Weights of a small GPT-style language model, trained from scratch on English Wikipedia: width 192, 3 heads of 96.
MLP neurons of a small language model. Each row is named by its layer, matrix (down: output weights) and neuron, and shows model dimensions 0-95. Each number is 128 + 32 x the weight over its row's rms, rounded and kept within 0 to 255. Numbers have three digits each. A neuron's up and down rows have the sign that makes its largest values positive.
Before each neuron's rows, "fires before" lists the tokens most often just after its 100 highest values on Wikipedia text that the model never trained on.

fires before: "ut", "r", "est", "ence", "ect", "in"
L7.down367:115121192074102157113149113106146087117142167137171118154125159164096108065088101113144171182105141071221142104158128168176161103094143116086125132101095138043120123099108097125161162090114113097121136160124090137184099103141155153123053107102131119130076085096182142128144096071102081113

fires before: "d", " /", "3", "c", "way", "ro"
L2.down133:146183126152117139126116196111113127198175060109141077126121111140176093126157150085118112153090142051132113100095152106147085148101057128107163063127128083154137097099118091099161053063138179085125089162170121093177151106138149115147149072125125174142145127122063122125143097125178096082

fires before: " in", " by", " as", " on", " a", " th"
L8.down325:132136152124175147140155151110121090116039156112117053129130166074151120147145159118134105091104131145165108153094158140165142193144110136054095142106116105115114124139135189085067117138131084183072140164130138145079175138145090125104155110113140105154126079113134194162139134168066103101

fires before: " a", "1", " an", "2", " the", "al"
L2.down310:099114101113136145098154113145137155121175081096126182148184159119159107132117100144137152137189106130095097090102158149119154111138185098160133161128082126090098133133150139107140138154093158138070141081108172157152085120104128151107072116061239186161104129123090139129114147177121113099

fires before: "ing", "ed", "s", "ard", "er"
L8.down62:116073076150133125139142139126108107025170107074098136085112149100124156144073103180105148086129083109120139121104162075201132134143095174175147141079141122119134058091155164095099145132150097093123175105069102098181159125112157098161104128130108144081107086155139088124139121114067133071

fires before: ".", "g", "v", "ch", "ut", "k"
L7.down396:199183210088142125150190128121090180146143113155126059141132144098154121132135163111112125125173136111185122118155114132108119135188079094070098150138143148138125124117095155151138174090159081166128139125123166129165155129134081082079149120088090135157089110128134170148215120197092105094

fires before: "ent", "or", "2", "1", "ents", "3"
L8.down91:092111122060122127104169121128128127172111137145134169154139118141176120087160150085134161122149166122102099178156073161131155092124135130150120152136151139100130152118156081111163148101079092175080041103061199159147075093112145167118128127096143152104149149088147060113058106113180074178

fires before: "m", "am", "v", "it", "d"
L7.down104:110100121134115088159027079111135136122102136172137133113079102131165071106101085105059133149088152120150141139150161113104163149141126154109078108175161112057148103133156121151135143119088090146167154104139157121142090101110144173142099130164087129143088149115123080190108071098126132150

fires before: "it", "and", "un", "iss", "on", "em"
L8.down330:163078201137174118093138106107143165166128160142141137140123162162076124159090105132096124095153116099127178113146173127165127085078147129141115093183144079140118096074124114123074069124148158092168155154154143113161209078143130102108091092097121128168154105166127141173117114168114164119

fires before: " ", " B", " —"
L2.down455:176130148156135147147168147060101143155152106138176137097165135170146207182100157159126099109129118162105139154138155133137123136120139158080124121124143125163075139101112169118149114109150151115066148062109147160161103106151112143174150144144144093143108105145148149102153114114175090125

fires before: "S", "|\n", "k", "|---", "p"
L7.down199:139136121142118202103149202094142124074166094110131160139133139108102181086136116110137085163130113132101137074141112112103121155106085105074126153132125123176116136136159167155157091133173191164156069064115147145096152137103109171199111117091118122226081167108135142152133121136135156137

fires before: "er", "ic", "ers", "ical", "ing", "ice"
L8.down274:124137097078130138065135124103123160051163128126135121170132160083121074145063135130154090078122114085107113144137123098156089068115138080145088103206119131130091074114175146154160096110144118135112110156159157081142146141145119133152118093151167138101105120101108157193128178101108151132

fires before: "1", "7", "2", "5", "4", "6"
L7.down144:143130142139137116114178130071136125176083172146095108078114115120078093127143156091162106146103194136157167082098150118134165104160131122151120148118172146107135126107153210118143114107151129143119138110126110076174148147146090112108136106124131116206092131094174082134081168111170175087

fires before: "0", "1"
L8.down13:150131144107079126141113115138192117117139061148148078151139136070129124092132088119182154137131124159099147137103129113148114147154109143134073142100152143099064133145156148128095091106105153174096090081080142149139092178124044076194076128115184116138065097160115118160084060098116118149

fires before: " ", " S", " A", " U"
L7.down111:122124143161135108151102086119136114162141112117137144121127134121157244136114106124115110129148111137101149118128124107139154139134124113044143134121147118125057132138114143124140128079190119103096135127105128146132111128124120126107140116134115025137101146166114120137122116106172105153

fires before: "1", "2", "3", "6", "4"
L8.down276:115155168123122080140083094166133155222097095138081100132097168137183120110105147126148101140126147096084136092126110130131212097124183117097101108105127129090105130089128172134117134107112100161144219144105197105145111149148121099185101164121158118128145128112153082136140114134098097131

fires before: "st", "port", "er", "re", "p", "1"
L2.down35:170115102147127111115065064117165075155075090121133076094182211154089127151140107052109139111129082132159093084125167127167118136166111096106147176132135163109063119163138165163142111125181138162058159107139134112127073182130125104083094116189131180109129092141129114117136164141165133145

fires before: "ated", "ak", "re", "j", "t", "s"
L6.down83:085108155167097090127066106124134127087135128116206130135138134081157126149175151141101145159106139140107090109134153179121111125085145086140108089118154101077104126164119120147113111096170134113125144065119098155165097088100153145112141169132145142103096141139072122172092132150117170177

fires before: "|", "==", "===", "1", "D", "2"
L8.down422:125132104127148187126097120119059147109081114117082124105078122092130164161131109099166135113153197039132143135182076130164119084147126127135108133095161095113108128135028100156146153124091168131112096148120129131117117130127118161123094146117222184131168124120160134177158098146086166079

fires before: "ip", "er", "ial", "ing", "ular"
L8.down385:141141098134144184104105134147116127051094117164140163132104111105125128160113106131122171103138069146124166117096057083160123145199138172105150083193115101122143143068154156124068069127172149086137107112139105096193134197141096152130111162203079123083176166123148094138137091193101126094

fires before: "ect", "ut", "ra", "n", "r", "o"
L7.down38:094071138104163101044113186095121152144175138116144104159146130126127173127145167084139195131103149089113166085111089170167126151163144088131144119113112151085070186152160158165131152131084137131173183132104131129116124106112145142195089121135106178133108146016150151131115147120076169084

fires before: "m", "d", "v", "al", "st", "pl"
L6.down103:133112134117175134139164130099141115043156174115091145096101179105104106130177167130148094083101105133193096132144132100081198103126109092182132099158139091110111156088154149126099134098183135121137129169118105092160114108157087142089111110088137096084085152124138102163098130140168170083

fires before: "ber", "b", "an", "m", "mer", "ent"
L7.down459:118194100128136089134177066143091108176087113127136134092145116136120144134159197174108168171174107136134088125109135096074085083158145101150130151097073184127130160121076111072152145154124209108179053102116127143098156128087151105076135116177120204123120109114116150111146074104105129095

fires before: "ess", "ure", "ed", "ond", "re", "ur"
L8.down306:149124131090098175128146122123083086211134110129104130104153110156092083089087137181115099231203163112119153119088094088115144102133129146090139085132133107121121147214161114101104189120147140125139070141138112141117133108127104079075142121190146157109146167155124182134152133202115115130

fires before: "0", " |", " ", "3", "4", "1"
L2.down79:137146167143090183134149105128152082109102095092180161148215201132104111128115134084176124129151125090084093158135171129133130115101133132176096121138166169149135138156176144112149099138109143143078125099087137227119096056129129127151102092154131153120130134138135118163062090133145170136

fires before: "-", "|", "|---", "|---|---|---|---", "|---|---", "|\n"
L6.down321:156116105173135120148107195118111088087130121100084098132141159129109160106161162145126154131131111180108119075109133129133154143162122137187098131202079111154155171116057144165105064122140152173146102099078135187070103091181095157097052123119119105105098134095122126127167144167074109090

fires before: " to", " on", "o", " as", " th", " for"
L7.down511:136112147192097111218150121111111139120103176102127116068120088103127129113164134101095152115109216143094094161127077142162133165104117142091147108128134099112162081142085135103135175108107169117151147197104098181125172108136122101088120122108129067164086060099085140103146103175139189082

fires before: "t", "m", "ch", "ound", "re", "g"
L2.down265:101095134086145138088131120115142173083112111158078073102082128092129148170135096121188117143141169173115162145142112134134146163133106090119142095133088179085133166099179166143141159065151051077103174087099097122119129149144128168126142155031129118114131067111224177177129118101118132073

fires before: "ic", "ics", "ical", "em", "er"
L8.down256:119145177139133161082151080166095122096103127088095148118126131124158095124121147144194179120067121078079134161139155156200111112150150133137132065177135128107179060136183160120176108108097117143101160132166118148142183113176147167109147133183120134175122165150110133124115096157114113208

fires before: "b", "wn", "pen", "in", "per", "ld"
L6.down298:088156119093133177168095148103100110171142149107177193129119157086127103084141137134166116131128123138091096057144129191121101109110126091142135144165171113105117094202187158064109161121105074125152134080089099122163146115109111158120072131037067162128121175096161095103129126118055111146

fires before: "i", "ation", "ot", "k", "ial", "ore"
L8.down189:090138179136097109154130089181154146140072136155092118122153122159142125148132131074121159133086117187139164116131112148185195082191156092176134148158162175130129069183171168136235168141114120153101125093116091136145098149151157127141094194092138130121134155120178075135081180105158172106

fires before: ",", " |", "–", " to", " and", ".\n\n"
L2.down210:178089107147180122127143110166144117063133099124121143147134132056153112098124152109135159122139127157119104181129152175065100111131095184068098110144143109088136173140179144098110122079178097145177137206130152104090150175132109111135183172090072138116112048122131137177117177112071105086

fires before: "t", "re", "ion", "land", "ts", "s"
L7.down486:091170189145083092076091099127085155122109133117143125105165108065085184108124129131132171104137165094179055114141125183136104109125085128092109118118119165110130116123164167120177107155118151141161161079106121161107095127204115155139180160153141147144186172116096098140178130131126182067

fires before: "ign", "a", "ber", "c", "as", "b"
L7.down142:128114119073187143066159116138111091128135127108090115084149151145170128119179110081101145149133138147181119134108134136117136097136132149145065138144148089112153111070145148127137112119158182130190119072136137163074119138102146135180121147099156178129107071103159164161195100173177159078

fires before: "k", "ral", "ry", "ct", "r"
L6.down275:142047185132173132141114127055085153133100100101167143112176176153080144201124083154071127140111103119161139132163183138108162115108124125143125099161082114087140064099133182081164107086112148170167096126175109116095117069123123159117059106141095151090115078104154112098096126157084126167

fires before: "m", "d", "v", "am", "j", "s"
L7.down464:096124144099118150109086103179175097100106089140172129130101073085174110141135095139089126147074074157155086099165151123171154149131156102079106154192113130083129176143154093150142134064130125103094132124084130127174119138105100164091181163165138128072127079108173126159122122163073087108

fires before: "1", "8", "5", "3", "0", "7"
L8.down222:120165122153162131135121102183189143177135074211182155160106127163073081152151094153096138125140091134119141119122141120124152102096135144115127166139095147114134094127118186091116111123168116093168113105104151059118057063095146133146159087097091109120155210133120111149145149142131134087

fires before: "an", "0", "3", "1", "2", "5"
L8.down465:174159090100135111167062066071084122194142160070114145151115105090172144091079147115119102091114111129112167099093109107105149121157098137139112090117116139094124119099158150108130111102120110115104094055096125130099183142182106144113088110157118070111142152123103115114111043116120127110

fires before: " |", " and", ";", " is", ".\n\n"
L2.down127:127079103163157129149131130125060125128179144158132152108129088113154144167130104144098146124131051095171102177165115136104132119076134150087109101122114064143080140133202125100096129120158186125091160098037127118125145110129065141107149128126136192127123130146084160116139158094131066101

fires before: "m", "v", "d", "am", "en", "es"
L8.down71:173110152154107116134160069149177190137110154187162140134148157148126106119103106094117091123154095087112096129138108142051164131176145116155073055125147099067194140135122134166185109101140152107075162121063084135189102087118142155075154111128076156137123108135129120119182125186099144094

fires before: " ", "0", "8", "7", "1", "4"
L2.down431:171181095174138170124148184137196163160145108156091083071052144135179141152109185132157110128155166123081144085148076171131136172140139150094098118194148251136110152126150152138142095155160121112113049152115129121148134155124137091161124082119080185115089162105131126147169144125116173107

fires before: "1", "0", "2", "4", "3", "7"
L2.down18:124134119136099132105096093112137121232136114180160115152133109133176149107128120138109127102134116092111056177113112096141185082105166159127105151130102178104117157155175121109148130140108128118114115146124127044159140135091110116142111132221168162087139138120100092093082118138112127117

fires before: " |", "0"
L8.down8:141097094091073208100127130142184146168091091123068151139051128125145113096138144076183104160138164078099132126075135084136135167146089099121080092110160201110211129124196120106154086104125140201171080103123123208152141131172148119123091117183121152146168101042129087161133089135167088127

fires before: "9", "5", "0", "4", "8", "6"
L6.down491:113144122111150061093190135153165158143125145186115107126121114149199163145132169099147068118117082154111149159119113107121143142173083133149143186178130170079125141102135123121174115085095129104123151151080111190143068093074103131138139147055093147166201168171061122113144208152130120111

fires before: "bum", "ong", "-", "le", "i", "ial"
L8.down380:097138113127099138150134084137106131099158105182135112107107151198128173186147128111133112102114188139182149070164122129159093166152176098105125119147154190058100156171123147114133142116111123172105098138076091107168066115160141127117097115104152102159144187066133129164096089180168127157

fires before: "es", "ing", "ies", "il", "e", "ian"
L8.down201:064089093134111106116114144120153115192148117114161167102133125144085140083084125145125103172109093155073141123186162096106148136111108149108145173136079117158106216080091131102175090121172142100136078133138099094127131066138068183146065200120139108131125136158163127165103157084153143171